Weights of a small transformer language model.
Size: 16 layers, width 192, 3 heads of 64 (1 for keys and values), MLP 640 SwiGLU, vocabulary 2048, 8.27M parameters.
Architecture: RMSNorm before each block, rotary positions, no biases in attention or MLP, untied embeddings.
MLP neurons of a small language model. Each row is named by its layer, matrix (gate and up: input weights) and neuron, and shows model dimensions 32-95. Each number is 200 + 40 x the weight over its row's rms, rounded and kept within 0 to 999. A neuron's up and down rows have the sign that makes its largest values positive.
Before each neuron's rows, "fires in" lists the words (lower case) most often at its 100 highest values on Wikipedia text that the model never trained on.

fires in: "he", "heat"
L2.gate501,227,260,165,216,189,181,234,249,193,163,265,183,259,225,195,290,158,223,177,197,119,215,170,226,131,148,224,158,226,167,133,212,133,260,140,206,222,160,228,156,171,224,154,172,188,264,283,190,170,200,239,198,187,174,170,196,221,240,144,296,211,282,178,153
L2.up501,237,175,202,193,233,174,267,140,141,174,249,202,236,182,190,205,186,218,142,197,98,224,226,207,115,165,196,216,211,193,185,246,185,214,197,200,236,192,182,243,201,227,243,233,144,257,236,130,199,216,230,223,271,141,185,155,200,237,250,245,313,172,195,264

fires in: "0", "division", "group", "city", "college", "island"
L2.gate29,147,231,221,219,250,134,195,162,239,237,255,191,188,149,121,148,220,222,238,212,123,147,248,230,207,208,267,225,186,202,147,198,191,119,234,152,177,175,255,226,126,194,208,229,222,147,211,261,277,223,217,191,127,239,144,181,143,191,273,137,195,221,256,152
L2.up29,187,165,201,231,226,219,250,92,212,178,157,204,206,244,193,134,258,145,175,219,168,167,186,237,151,227,213,249,234,193,157,234,223,196,155,200,191,133,244,188,191,218,173,212,175,191,244,173,267,233,143,210,235,180,148,198,168,223,237,216,234,158,221,248

fires in: "in", "18"
L4.gate510,210,258,159,166,213,186,239,231,235,200,159,230,178,270,213,145,115,217,210,191,193,223,248,210,227,196,200,225,196,206,167,217,253,268,220,193,211,210,215,219,86,210,260,183,164,191,180,241,156,207,198,153,227,170,212,221,237,187,213,164,229,169,245,115
L4.up510,204,249,187,244,256,240,200,258,238,210,217,179,234,145,172,202,169,218,218,224,130,224,148,217,248,231,210,202,196,153,172,140,239,205,180,196,116,245,286,217,211,190,205,242,242,226,229,157,177,170,247,156,225,182,192,189,171,180,153,221,157,132,246,173

fires in: "more", "either", "most", "less", "just", "higher"
L11.gate302,214,166,213,190,174,228,228,260,189,181,161,245,261,199,206,187,183,225,194,212,240,204,209,256,194,83,178,256,178,268,181,227,118,225,261,193,214,183,195,243,112,186,232,204,232,197,192,155,185,182,185,121,155,227,217,230,217,205,269,188,239,176,174,216
L11.up302,178,180,269,231,157,191,181,134,170,235,212,173,216,195,218,209,229,199,179,205,195,227,159,230,166,217,207,235,211,187,282,170,141,184,189,167,212,247,177,242,211,252,192,172,140,210,207,176,230,225,158,198,210,180,247,268,237,234,188,212,184,188,155,162

fires in: "war", "air", "car", "game", "games", "airport"
L2.gate44,135,221,212,189,225,224,233,237,224,225,273,209,203,177,186,162,211,172,255,212,155,235,214,214,188,202,233,141,138,179,206,191,174,154,237,110,113,249,174,194,175,182,226,236,227,162,126,302,129,177,228,168,240,275,195,157,200,139,177,185,169,142,191,192
L2.up44,174,172,220,217,235,287,240,250,247,211,206,191,166,200,230,169,226,160,245,258,137,260,200,195,185,163,244,130,134,152,210,177,165,162,235,168,146,241,176,195,200,186,232,237,197,219,181,319,143,211,193,153,259,239,221,148,219,163,188,185,188,161,207,198

fires in: "most", "more", "less", "higher", "highest"
L11.gate506,160,179,206,217,216,219,293,237,212,173,159,203,263,168,175,153,177,199,187,164,211,224,188,254,203,108,253,264,180,246,226,216,151,176,264,118,261,131,184,216,258,283,157,212,171,177,124,228,198,179,253,243,214,232,206,165,166,178,183,187,223,132,234,189
L11.up506,163,92,181,192,157,193,196,206,226,266,235,249,206,212,299,287,208,198,190,226,199,211,175,207,197,164,215,197,194,276,254,148,211,250,194,228,219,200,255,230,231,205,109,245,183,229,264,158,182,218,141,221,174,198,225,186,216,190,206,175,233,216,203,144

fires in: "game", "season", "seasons", "games", "around", "case"
L2.gate624,175,164,223,178,172,212,222,204,201,220,266,248,136,197,175,231,197,175,186,260,151,191,228,181,248,160,217,143,276,201,271,182,170,152,216,151,227,194,154,230,185,236,132,216,223,226,226,207,163,212,185,122,244,224,214,163,219,193,189,157,234,241,217,255
L2.up624,132,187,174,173,194,198,276,198,119,199,237,246,156,209,113,244,196,259,179,281,153,148,180,190,203,172,243,150,217,132,239,170,223,131,172,112,225,186,128,261,209,206,148,220,206,198,259,201,180,195,178,142,224,210,191,190,208,201,143,165,220,229,187,196

fires in: "championship", "game", "series", "season", "championships", "featherweight"
L2.gate154,187,252,187,148,186,202,237,223,205,117,246,240,198,167,221,156,234,221,184,273,177,120,195,253,238,219,245,194,238,186,232,200,153,161,165,197,196,189,208,174,211,168,237,215,248,172,253,188,185,242,158,160,208,236,278,151,277,218,159,156,219,156,213,179
L2.up154,214,227,209,159,200,227,242,184,207,205,207,192,171,203,243,253,210,200,223,193,212,152,252,257,205,244,264,144,181,228,232,211,208,207,231,146,211,185,170,239,285,208,298,170,158,233,264,207,151,286,250,220,172,256,190,189,213,164,151,227,236,121,205,175

fires in: "national", "world", "country", "state", "best", "club"
L4.gate57,214,231,131,199,112,324,265,217,190,144,185,204,181,204,189,157,169,178,236,247,173,184,222,249,226,147,215,272,255,149,149,169,215,270,209,132,138,268,221,155,173,150,175,186,164,217,174,261,148,232,145,153,226,269,181,185,176,186,174,206,186,224,224,214
L4.up57,234,305,194,216,140,254,255,179,198,232,200,217,208,208,188,175,141,237,218,274,271,174,174,243,184,159,229,213,226,156,208,187,258,207,230,147,132,309,232,209,182,112,239,138,196,194,237,184,129,172,213,126,169,258,221,208,245,213,138,284,197,171,131,106

fires in: "and", "of", "for", "economic", "economics", "in"
L12.gate48,250,218,182,143,221,242,263,243,153,156,157,149,198,180,199,133,278,220,150,195,190,173,228,269,192,164,133,251,205,190,190,155,188,165,188,193,194,255,263,246,164,208,270,186,234,192,145,207,133,183,190,147,202,236,211,219,155,197,197,260,243,189,228,132
L12.up48,147,170,247,163,214,196,174,210,173,159,178,225,261,198,167,157,216,227,169,229,243,292,245,181,129,173,181,216,156,252,252,220,199,223,171,190,231,213,166,167,199,205,207,181,210,254,133,277,208,235,179,177,229,250,152,186,134,126,173,223,175,200,189,203

fires in: "2023", "2019", "world", "2016", "women"
L2.gate630,200,192,240,171,181,255,216,243,203,147,150,233,231,175,229,213,236,168,250,245,185,224,237,248,201,184,210,160,236,143,195,151,182,256,132,180,183,239,204,253,102,211,204,266,195,156,198,207,169,131,143,172,195,209,208,223,172,166,232,138,209,213,149,162
L2.up630,217,194,255,194,211,267,189,231,209,155,188,177,138,239,229,194,301,167,204,173,235,239,204,257,189,211,213,206,215,214,213,195,216,221,183,176,221,224,178,197,115,171,159,247,223,169,236,194,232,226,183,191,290,160,179,211,173,185,275,210,188,247,193,250

fires in: "2019", "2017", "2016", "2018", "2015"
L2.gate344,175,228,258,199,107,166,214,259,236,226,126,263,221,220,180,172,165,141,212,251,208,178,163,231,261,163,151,208,200,120,238,154,269,247,224,217,153,155,217,233,161,160,167,160,237,292,237,271,213,129,164,231,171,240,175,180,145,199,195,149,227,237,158,147
L2.up344,202,215,265,225,203,233,244,244,165,269,238,152,153,192,222,203,219,168,161,203,185,113,193,203,238,219,188,131,158,164,218,202,243,257,234,282,180,164,170,231,195,171,192,198,133,187,212,232,216,219,186,136,216,230,153,194,153,203,211,225,164,260,161,193

fires in: "office", "council", "coach", "clubs", "women", "college"
L3.gate453,164,221,229,180,276,208,165,232,200,204,195,214,131,148,191,181,173,201,145,219,156,190,163,260,122,258,216,153,231,152,245,212,209,140,167,218,193,212,184,180,184,270,193,175,166,266,171,255,158,175,168,132,147,180,201,208,266,153,218,190,136,196,245,255
L3.up453,186,203,287,171,199,209,174,212,288,193,161,248,191,259,136,145,217,257,175,236,236,257,180,142,166,170,210,214,259,123,219,140,194,143,174,229,175,178,262,284,203,167,206,74,223,180,199,205,239,249,217,199,178,175,154,295,248,133,191,201,218,220,242,160

fires in: "he", "she", "sheffield"
L4.gate24,193,218,287,189,170,184,258,203,167,173,232,204,190,208,209,231,173,225,139,188,219,227,135,160,187,113,159,167,236,259,229,251,189,217,227,206,236,150,152,190,195,187,187,213,162,201,176,232,185,232,226,183,246,168,172,236,270,161,189,177,121,222,201,165
L4.up24,159,150,155,202,228,151,266,210,197,270,274,166,154,209,190,229,214,176,164,205,190,231,214,270,194,196,216,181,258,243,205,219,285,209,203,185,146,234,282,189,156,260,218,239,198,228,238,172,121,188,223,225,229,143,180,102,222,210,173,211,243,148,130,229

fires in: "can", "may", "could", "would", "mayor", "did"
L4.gate278,164,172,223,176,144,173,233,206,176,189,199,239,67,224,179,183,181,155,166,285,224,202,237,170,190,213,252,228,164,202,199,183,238,150,261,147,175,115,162,256,252,222,173,140,245,257,171,242,164,188,109,223,190,174,215,212,184,210,190,196,178,202,218,225
L4.up278,242,142,204,218,257,185,205,268,188,229,285,216,254,193,241,115,201,234,194,185,96,207,164,216,277,171,208,243,223,243,205,251,220,142,231,221,152,225,187,157,253,224,231,171,161,165,203,182,231,177,273,248,137,184,199,210,162,205,212,138,239,138,189,234

fires in: "up", "students", "upon", "near", "back", "project"
L2.gate424,177,208,236,192,221,149,267,259,247,233,238,245,225,194,202,182,160,246,164,123,157,270,156,174,202,224,180,176,215,211,290,282,85,223,223,218,226,238,175,172,226,197,204,154,164,153,142,175,178,231,188,186,239,233,222,176,196,151,253,200,152,223,242,181
L2.up424,216,151,243,142,285,165,242,242,259,212,189,224,225,220,175,158,200,258,162,137,214,267,135,223,270,164,141,187,194,185,242,173,140,215,213,175,208,138,204,173,248,175,196,166,154,199,163,206,201,189,139,205,221,169,158,226,183,179,210,201,112,212,212,249

fires in: "in", "during", "middle"
L10.gate135,215,167,286,135,226,191,259,212,109,213,134,280,194,185,217,74,166,180,212,203,227,213,202,203,185,177,178,180,145,152,150,242,158,196,170,220,208,167,182,168,234,218,210,157,249,173,204,163,211,212,174,194,272,192,155,183,210,187,199,199,264,170,147,109
L10.up135,129,186,199,207,249,198,218,258,204,206,252,212,237,213,188,206,124,168,184,206,259,237,178,184,158,206,171,176,224,196,175,177,281,171,183,109,160,218,199,242,159,274,189,251,226,215,219,272,142,198,200,147,227,175,253,216,134,198,82,225,206,171,236,171

fires in: "the", "by", "of"
L11.gate193,154,178,110,142,173,134,250,216,252,235,200,208,234,213,235,141,163,192,192,150,200,196,169,160,213,250,182,178,161,255,198,211,134,155,222,160,213,204,249,209,187,220,192,196,227,166,176,216,174,210,242,84,224,245,159,201,257,164,214,177,181,165,179,137
L11.up193,255,187,214,226,197,156,207,175,246,221,172,225,191,217,205,134,179,129,136,144,238,163,194,174,234,197,237,196,213,174,246,209,142,201,205,219,231,204,191,225,175,248,166,237,149,148,186,176,204,236,183,125,182,199,191,227,169,229,220,189,252,143,158,196

fires in: "music", "early", "late", "married", "musician", "musical"
L2.gate106,172,219,252,194,286,172,254,210,174,162,241,228,143,248,201,157,174,242,192,197,219,283,177,224,243,102,193,263,129,230,265,211,197,161,228,114,174,245,228,227,292,235,143,176,225,164,185,219,206,135,206,128,198,216,195,149,187,135,214,130,212,228,228,235
L2.up106,167,236,249,201,201,130,267,274,213,176,215,220,163,227,231,149,207,185,196,201,228,215,162,248,250,148,241,259,218,251,253,176,171,175,164,142,191,258,154,251,255,224,193,170,262,168,228,210,166,177,185,161,168,198,96,218,202,108,218,223,233,221,192,253

fires in: "company", "league", "force", "bbc", "world", "club"
L2.gate597,174,216,211,195,179,225,192,170,165,157,253,151,154,163,211,203,198,140,151,192,239,155,289,235,209,209,208,226,251,164,239,186,184,96,207,171,182,158,206,225,155,218,206,185,159,212,240,238,230,270,122,168,220,245,217,177,200,209,183,174,169,276,259,223
L2.up597,192,303,208,209,153,182,211,225,166,166,247,163,162,186,219,260,224,178,203,227,254,144,222,215,169,147,235,220,236,121,171,173,239,170,206,159,157,160,216,187,126,215,200,162,182,189,244,226,174,231,137,141,180,233,227,155,136,220,149,152,171,256,247,216

fires in: "county", "college", "city", "district", "town", "education"
L2.gate108,150,256,183,219,300,215,218,130,188,158,168,236,222,183,125,222,152,214,212,211,235,163,252,232,183,176,263,244,206,171,178,164,198,239,200,101,182,162,248,199,183,223,248,161,177,238,238,268,178,216,207,153,160,237,225,204,223,163,206,139,197,125,191,207
L2.up108,164,246,216,215,227,262,235,173,212,185,247,253,243,212,178,148,187,166,194,271,204,245,246,237,199,154,260,202,272,233,227,171,256,184,179,163,221,158,188,239,201,184,294,165,155,196,218,253,174,268,224,167,255,206,197,134,234,221,220,158,217,145,192,258

fires in: "he", "it", "she", "i", "weather", "we"
L4.gate193,208,220,137,142,171,191,255,190,126,163,156,257,194,110,216,215,198,174,191,238,234,222,175,257,207,200,200,136,221,183,158,263,176,208,183,209,235,157,232,143,118,181,194,210,132,157,205,252,148,213,259,193,182,176,209,202,262,169,208,108,211,122,225,147
L4.up193,221,230,171,181,216,227,164,155,160,181,172,232,219,238,201,253,190,166,154,241,243,204,183,226,182,250,134,129,189,178,195,302,185,169,250,193,263,211,176,229,228,164,233,195,178,172,163,250,173,256,269,198,185,170,212,156,172,256,202,132,189,152,255,255

fires in: "same", "each", "state", "air", "english", "airport"
L2.gate271,177,176,283,222,217,200,139,229,147,313,158,218,221,181,172,179,172,202,150,204,220,254,153,243,248,201,219,194,187,225,162,214,188,226,211,137,179,241,191,180,216,172,231,252,135,224,215,208,213,217,268,206,187,266,197,178,222,137,211,189,164,128,176,164
L2.up271,184,175,186,183,216,216,234,214,125,206,164,203,223,186,235,164,206,207,249,156,155,303,157,237,244,136,281,193,201,261,195,260,163,189,152,196,206,253,227,229,184,171,211,283,222,175,172,249,190,261,246,123,182,227,244,168,211,215,147,175,223,228,197,173

fires in: "to", "it", "e", "w", "was", "john"
L10.gate175,184,184,167,186,192,224,235,235,243,227,244,186,244,157,162,253,143,235,214,194,240,122,217,215,182,173,249,258,193,240,193,259,135,210,193,284,233,181,251,179,207,170,157,218,155,214,182,291,160,169,248,219,136,216,186,230,242,177,184,227,191,261,262,188
L10.up175,128,197,283,211,218,156,226,248,129,159,278,162,230,259,207,241,159,207,181,233,118,170,243,182,120,203,252,128,265,292,256,140,142,214,189,193,176,159,260,275,205,207,176,175,168,206,175,217,168,156,144,197,297,205,172,222,172,215,204,221,196,202,284,168

fires in: "to", "they", "ll", "also", "philip"
L10.gate462,228,177,188,155,217,235,188,171,141,175,170,274,189,216,160,238,145,168,202,186,206,218,231,152,126,212,254,255,211,193,240,175,251,205,179,216,188,210,140,165,155,269,244,101,215,178,179,185,200,184,191,187,190,174,214,220,142,224,173,228,147,191,190,181
L10.up462,187,195,210,201,145,311,249,178,193,144,262,183,159,228,210,176,192,209,185,250,202,195,154,233,181,222,195,159,198,208,219,251,197,239,230,219,201,281,228,179,208,220,228,227,221,181,137,255,139,207,208,180,163,146,206,304,301,222,185,135,156,198,307,176

fires in: "american", "english", "british", "european", "french"
L2.gate315,202,238,185,156,228,248,145,227,167,223,174,177,167,266,192,169,168,203,249,255,275,202,250,151,132,184,250,249,231,182,226,219,158,166,257,182,76,187,243,217,170,178,233,214,170,236,171,231,207,184,243,188,233,234,224,210,153,200,186,167,206,191,156,225
L2.up315,192,276,149,157,199,289,191,163,170,213,186,165,184,243,224,122,162,139,265,232,233,214,287,184,169,190,289,212,187,201,273,205,183,147,237,200,113,229,180,210,141,209,214,231,190,256,160,245,196,208,270,140,247,190,229,155,185,207,211,163,215,206,156,234

fires in: "on", "she", "he", "death", "it"
L2.gate50,199,104,133,181,209,230,250,189,101,228,247,195,244,143,178,171,164,220,173,215,197,159,161,243,124,169,230,206,192,216,197,189,231,182,144,214,205,140,171,137,193,245,139,231,121,201,193,195,198,203,201,168,182,202,291,213,191,225,251,181,198,208,167,206
L2.up50,193,225,179,223,170,257,233,149,143,236,266,252,167,132,187,263,228,188,133,171,180,203,239,223,209,251,104,158,228,155,233,214,170,177,205,231,258,179,198,263,193,261,193,217,137,281,192,202,177,215,227,198,252,140,162,140,174,160,184,186,183,198,190,188

fires in: "home", "site", "members", "museum", "member", "president"
L2.gate7,223,267,218,135,260,178,215,189,134,164,231,196,146,202,142,239,168,218,225,276,140,221,126,203,202,246,253,214,223,187,143,290,239,194,176,128,249,222,233,235,131,246,227,229,221,176,253,207,163,158,192,108,170,223,198,249,229,230,190,198,258,255,197,241
L2.up7,195,238,211,209,190,164,258,177,189,210,217,112,179,125,139,293,233,147,217,221,208,204,136,276,212,177,265,222,215,224,257,231,214,192,228,192,260,199,245,268,179,239,191,223,156,214,215,141,206,209,175,154,163,210,105,228,220,246,165,187,171,244,210,237

fires in: "not", "never", "also", "to", "philadelphia", "must"
L12.gate88,195,200,236,220,150,147,266,328,130,176,234,250,182,220,260,248,134,164,269,177,142,206,158,238,152,217,230,256,198,181,186,209,199,206,231,149,187,197,194,172,137,245,252,106,228,132,192,253,227,123,146,196,193,188,145,215,263,230,226,157,191,242,215,273
L12.up88,241,167,154,149,168,200,207,178,170,144,219,177,149,263,192,180,144,257,172,280,148,151,214,107,175,165,259,206,257,225,226,199,234,229,133,201,190,158,180,227,215,272,211,208,226,231,206,133,228,238,146,147,145,187,260,208,236,254,219,152,203,183,160,185

fires in: "october", "valley", "november", "live", "jurassic", "jun"
L3.gate419,266,123,144,185,248,184,242,188,238,144,178,226,226,189,116,193,189,241,259,222,214,265,133,297,190,207,203,226,182,141,181,214,116,147,162,96,221,302,247,156,151,178,213,247,201,184,209,146,168,186,289,206,167,139,125,203,212,196,215,218,204,304,203,158
L3.up419,177,270,280,297,184,240,283,252,225,200,241,172,241,169,199,197,261,180,226,198,192,164,134,221,214,193,193,215,182,225,210,216,163,164,195,214,197,213,249,239,204,182,205,181,145,203,162,275,218,192,206,191,259,171,164,184,148,262,193,233,167,208,190,199

fires in: "radio", "4", "8", "9", "3"
L6.gate601,199,195,226,186,164,235,112,268,272,154,175,219,257,179,222,177,142,213,163,165,201,153,243,149,160,218,158,133,217,154,159,234,137,180,158,182,206,134,231,224,198,227,167,183,235,232,162,196,169,163,235,142,246,226,173,243,170,198,192,190,208,209,202,228
L6.up601,191,237,188,212,211,248,156,188,193,214,309,141,238,216,231,197,182,202,176,219,214,130,136,168,179,180,155,274,204,266,262,186,222,130,149,163,183,164,141,195,235,203,256,153,165,205,181,202,169,195,147,222,151,153,186,287,174,237,193,212,215,196,243,169

fires in: "series", "2006", "multiple", "2021", "2022"
L3.gate494,111,200,241,257,181,233,276,250,198,209,195,156,274,191,214,236,196,158,228,166,200,210,153,237,208,163,185,228,137,195,194,265,187,155,238,130,175,157,190,221,176,170,253,190,296,162,180,193,242,228,190,217,236,243,165,242,148,165,241,190,166,284,242,210
L3.up494,186,205,148,208,201,192,158,235,233,188,224,168,175,222,201,192,249,196,204,156,155,230,194,157,263,190,230,168,175,191,217,216,186,210,219,199,267,201,142,175,142,166,186,165,211,191,210,205,232,215,195,202,219,242,139,240,218,230,190,243,125,214,206,187

fires in: "player", "president", "museum", "council", "international"
L2.gate547,149,219,177,208,251,194,233,148,204,216,273,220,152,209,131,175,180,231,164,273,221,123,166,197,156,259,230,272,194,135,177,148,224,116,216,166,238,135,192,231,153,257,170,183,208,214,243,194,135,182,195,102,150,272,178,257,212,206,142,140,199,202,187,168
L2.up547,162,250,187,212,249,196,194,181,198,205,251,233,165,189,116,169,188,187,221,311,227,171,188,244,211,243,279,287,275,154,238,162,216,176,215,190,188,118,209,225,185,270,197,209,225,266,243,175,117,231,167,136,187,245,175,223,187,189,199,142,224,208,197,104

fires in: "who", "however", "also", "by", "diocese", "now"
L7.gate626,161,240,207,163,236,118,239,184,178,112,229,219,249,169,169,195,178,279,179,184,163,193,220,175,174,220,156,226,169,226,205,209,188,142,165,174,169,178,223,254,214,210,189,185,171,177,245,239,137,192,151,180,206,193,162,218,238,197,245,211,160,198,197,138
L7.up626,223,202,267,208,123,169,206,178,232,194,149,204,175,225,208,188,175,211,211,180,176,214,80,150,210,241,153,184,229,216,276,226,173,89,147,288,233,190,243,214,196,266,185,133,198,207,140,234,244,228,242,209,198,200,181,216,157,224,204,214,201,178,171,166

fires in: "an", "early", "any", "anion"
L3.gate8,152,144,171,217,167,208,185,212,132,174,180,204,242,163,187,110,262,236,262,244,237,207,229,123,190,122,245,184,298,199,175,152,136,197,224,173,193,218,260,249,219,204,256,202,180,234,154,255,221,221,241,271,259,221,156,232,171,153,155,181,213,220,219,141
L3.up8,168,250,207,213,249,281,250,155,245,204,149,258,191,227,190,204,209,164,201,192,240,226,150,218,188,206,161,201,165,166,191,164,167,210,256,217,168,162,93,275,215,182,208,244,136,251,177,222,183,179,271,248,178,160,134,253,192,191,241,185,224,108,156,117

fires in: "american", "english", "german", "military", "the"
L2.gate178,198,171,289,137,195,247,176,234,188,209,216,256,115,233,149,100,153,258,189,237,223,191,257,164,238,155,183,192,240,199,194,221,184,221,257,176,183,188,272,157,130,187,148,176,211,220,158,214,246,220,198,157,214,181,174,209,211,201,159,204,157,192,184,199
L2.up178,229,141,243,136,192,247,177,162,208,233,185,223,152,197,210,148,193,208,165,248,154,206,248,193,237,148,192,233,251,237,235,209,251,238,191,229,249,252,240,222,145,205,156,229,226,215,205,231,226,246,223,154,248,156,254,229,205,256,173,188,189,218,159,180

fires in: "part", "member", "members", "episode", "episodes"
L2.gate225,125,224,183,166,240,197,228,261,192,198,221,235,175,148,179,251,221,164,259,260,177,171,200,211,256,218,254,206,227,228,201,259,218,161,150,120,256,182,169,244,205,295,254,255,173,242,224,180,125,167,175,162,160,224,190,221,199,206,219,198,224,204,248,206
L2.up225,142,188,191,156,196,217,206,269,166,154,178,201,154,144,198,256,260,153,214,246,178,137,177,202,213,245,248,234,248,219,225,220,269,176,124,137,241,216,226,238,187,274,271,238,168,233,244,193,135,196,189,200,136,180,186,212,215,198,166,214,222,226,239,191

fires in: "the", "they"
L2.gate66,148,177,243,173,191,204,196,276,126,273,221,255,189,212,236,241,152,190,219,189,194,224,217,205,271,226,175,232,215,232,95,219,190,138,203,107,185,169,232,155,159,234,216,153,198,145,190,213,114,226,270,142,208,184,216,195,134,222,160,239,201,194,104,186
L2.up66,209,171,190,165,179,149,207,175,119,284,221,212,224,229,232,192,169,126,196,135,209,229,181,164,245,133,212,231,196,270,141,182,224,192,149,156,241,222,296,219,172,225,201,203,172,172,222,200,173,280,217,163,191,208,271,244,146,233,180,215,203,173,79,141

fires in: "can", "may", "could", "did", "will"
L2.gate533,229,221,212,154,183,206,225,227,173,235,180,248,191,192,105,236,122,200,155,201,157,202,119,158,228,161,193,247,171,239,215,225,259,141,209,210,200,177,172,231,231,193,155,182,252,215,196,251,130,115,251,199,128,162,194,254,175,217,206,189,208,158,202,240
L2.up533,230,137,173,173,174,141,240,190,134,248,156,240,199,239,121,222,154,170,189,194,166,177,154,193,272,189,205,249,185,242,217,227,269,161,223,253,200,202,177,218,217,207,194,169,211,266,204,222,142,182,217,229,173,165,191,280,199,174,224,193,227,124,200,255

fires in: "m", "2025", "football", "2026", "medley", "30"
L2.gate200,175,238,231,227,148,270,196,235,212,174,166,182,216,209,208,156,182,188,255,269,186,197,175,276,235,191,191,160,226,166,228,168,222,162,258,160,202,115,200,154,183,230,272,148,217,219,183,198,205,107,115,199,140,234,211,96,223,155,272,213,163,193,256,161
L2.up200,231,253,198,241,124,189,142,179,229,188,155,155,176,160,283,189,175,150,182,184,177,180,167,299,189,264,154,143,238,192,280,198,239,158,235,189,188,146,200,247,196,217,239,179,250,201,217,185,216,201,148,206,184,211,239,169,274,175,273,256,177,207,223,198

fires in: "he", "she", "politician", "it"
L2.gate421,276,229,173,171,240,231,197,229,148,190,242,198,215,158,214,171,233,228,204,184,263,132,164,170,157,182,224,170,235,252,168,154,241,237,109,210,211,140,224,180,146,166,171,161,269,272,163,148,179,187,232,159,209,171,260,143,127,268,223,256,235,285,236,219
L2.up421,246,238,265,199,198,220,291,228,240,190,225,236,162,158,224,190,190,250,166,177,189,204,213,238,161,337,140,194,183,147,136,196,173,192,170,236,199,235,246,155,155,217,156,201,143,174,190,211,267,196,180,207,253,209,173,140,245,245,243,276,148,194,218,227

fires in: "2023", "2024", "2021", "2022", "2025", "2026"
L2.gate529,199,160,287,210,209,222,238,162,198,152,182,210,167,194,205,208,276,159,147,139,210,142,155,246,184,153,149,230,255,148,184,155,219,209,164,217,184,181,141,238,162,237,227,181,207,211,164,152,204,239,160,193,243,209,196,210,168,158,241,240,118,251,290,165
L2.up529,211,208,223,175,186,200,216,223,212,163,130,159,161,252,263,221,173,165,184,218,131,170,192,267,233,215,178,170,263,235,179,215,201,118,177,246,176,180,130,182,91,222,157,177,252,293,216,161,239,270,189,167,219,273,143,155,207,214,183,205,173,221,253,255

fires in: "born", "next", "second", "secondary"
L4.gate376,177,194,276,179,165,178,250,222,175,166,241,203,250,208,246,202,208,194,199,175,213,218,232,194,174,222,220,213,182,226,205,214,128,243,228,226,224,205,227,212,192,158,253,274,184,152,238,192,305,165,262,194,188,228,199,172,258,212,213,138,180,163,243,207
L4.up376,209,264,246,223,224,281,152,176,150,224,310,193,218,137,185,257,151,238,172,199,236,274,151,164,228,209,196,127,138,241,237,213,202,285,206,236,249,145,140,181,248,224,157,192,201,216,203,280,169,221,136,186,165,140,146,238,218,172,186,197,121,219,226,200

fires in: "up", "back", "2", "upon", "3", "1"
L3.gate428,171,171,211,191,189,125,104,237,214,229,206,199,225,232,199,168,196,172,204,190,218,242,198,180,187,166,137,154,267,181,264,229,145,216,248,217,214,109,159,170,207,295,202,256,171,221,187,92,163,191,178,168,256,181,170,109,241,232,214,204,224,197,191,182
L3.up428,94,156,189,171,289,295,225,221,164,196,250,259,213,219,171,172,275,171,205,152,165,268,171,154,211,184,157,216,224,181,211,192,182,190,228,224,211,176,188,145,169,228,120,200,168,145,166,178,172,181,161,193,179,194,186,215,181,203,203,184,142,193,159,181

fires in: "she", "you", "sheffield", "your", "he"
L2.gate351,179,108,291,149,225,191,309,186,144,232,271,208,163,168,233,219,148,184,130,225,161,237,215,163,167,175,207,151,204,144,155,250,182,176,150,203,199,250,195,240,159,238,126,179,136,207,219,233,165,173,225,159,224,169,184,221,221,191,217,201,190,208,228,239
L2.up351,202,164,257,201,219,206,245,224,171,283,258,202,154,195,125,213,252,152,155,265,236,241,239,238,215,156,188,155,238,172,218,232,159,155,178,250,168,249,255,205,226,192,206,179,175,216,252,257,174,152,221,172,191,160,133,214,216,148,162,174,144,212,246,235